Part of a small language model's weights: 159M tokens.
MLP neurons of a small language model. Each row is named by its layer, matrix (down: output weights) and neuron, and shows model dimensions 16-143. Each number is 128 + 32 x the weight over its row's rms, rounded and kept within 0 to 255. Numbers have three digits each.
Before each neuron's rows, "fires before" lists the tokens most often just after its 100 highest values on Wikipedia text that the model never trained on.

fires before: " |", "-", " \"", " The", " Cl"
L3.down655:114162154157129085117089165118107178089124101137133123086151125126160136150118072113163095111172145127118143114143114161101154050093198161170169177162151115069139163176077147161160126080150135092135114152098097112142145099173072123150152130145110157151108111090120114191131002114125123144105106109139155127124172152144143147098138101128121078142144116113102105126122115124118130187164

fires before: " |", " |\n", ","
L2.down669:101082129117150126164111114146096080103114143100115104112162120142133141174135140125182146131111164098111145030109156099151099144086104130113184189151133188163101149164144119003160146147144105125129126111161146131087167131093048154110115105125095164134122140115132112119189111115052163147118119101122131109130169140118085084164095158131106082165176147163125106117131124120155097139123

fires before: "0", "1", " |", "~", "2", "4"
L4.down731:149078104073127127146139153121159164175126084137133117126145137106081094131091109158065123138141127121114163095161175145048130127153154111178137144093141169030121107161145148118136097131101156139195119114121154150206159191101091077086132139122102161130082116109165141120148159142140102134116149125143073102127130150121098102159149155073161113045182168131154126142025092052113147151141

fires before: " |", "20", "\""
L4.down572:122093056091108168177075140103124039124117142168105159181177104143145120110123168171134166114141114076086131097108118133120113103125129143055067093104143123137089152091164068126128124142128134117135143111101103111162112095135167183101124163120154183127099139127100105136116171131163124131141122189194097183176097141127142151154149081145131138192172113133089126108102097156100188018119

fires before: " ", "0", ";", "1", "2"
L6.down599:159098119126082153088145148154116081099147151176119159120110147076177120123060152099123125159103117131139110128127149180147104136175105168104111110160051039108116195110146118117133085131129155166063082130102151109112126121208102087133103127110139125124159132119148117176080100073166163147159142076098179104134147152132105197116118113138152138137123084084118118183131095145148111164167

fires before: ":", "–", " ", " →", "\n", "20"
L3.down746:145118155086129129106105157155091085141086175091084137117185076162150061156187126193148128184171122125097090082099120097096133129093118100172131142134119089170116102138136110153146199111156130164114079149116119147079097129107100124147146110152099116131155137160156159162125154077170137170077121137136161124126176152150152138156136135196090082119126081121163084109065105144083149110156

fires before: " |", " |\n", "ug", "out", "b"
L4.down61:149148108149136089178111124163123128153104152121130116128056069088064113076157177164116067207124154118072153139118112142131119097148107113136047104151115136096143145115113173064142149126091151104110146161109121099153161176169134077111170088094102147108101167194120142102101174063165108081207139142101131143122097140177103094193099055091199141146137155119138117171140182101135083136121

fires before: " |", "-", " -", "===", "|", "1"
L6.down312:104051131130112039122144145165119114083210153125126160111102141195134127151147069127150104115126104136144150162073174207106135139112114094116111121166140096142188102079097196139114154082103176094133171145138134172085136108131116159106133123096108108128126150128157112126128075125114148107089202086128175104093172155169133211076138135077139136118143159139148101089118099157148135134112

fires before: ",", " to"
L6.down208:125110145173177154092130116127185160087148080138181109125119116128071151066129119098080156100094107162101139135128142121112135150143094115131079084101103146187060126143158060171121153092138169158129154156164150134100124087126133144105080196151185136098161108110062155145100122139121050137096128175152145163111132173072101136043161121085183147154124160089150152080119067126202153128081

fires before: ":", "–"
L10.down685:136138111146157101150171149097199097112160133142117082110154113111106137126089114143184100127091128127137141124159152129104117130219088109149106151173134157122115087162156119085150160131109116136130090198107114127165158188114152174157145083136083103128138163112206174173149056083142155105145046141141171162081166135165127121179108077124155159144073158117145159139168129135073094131201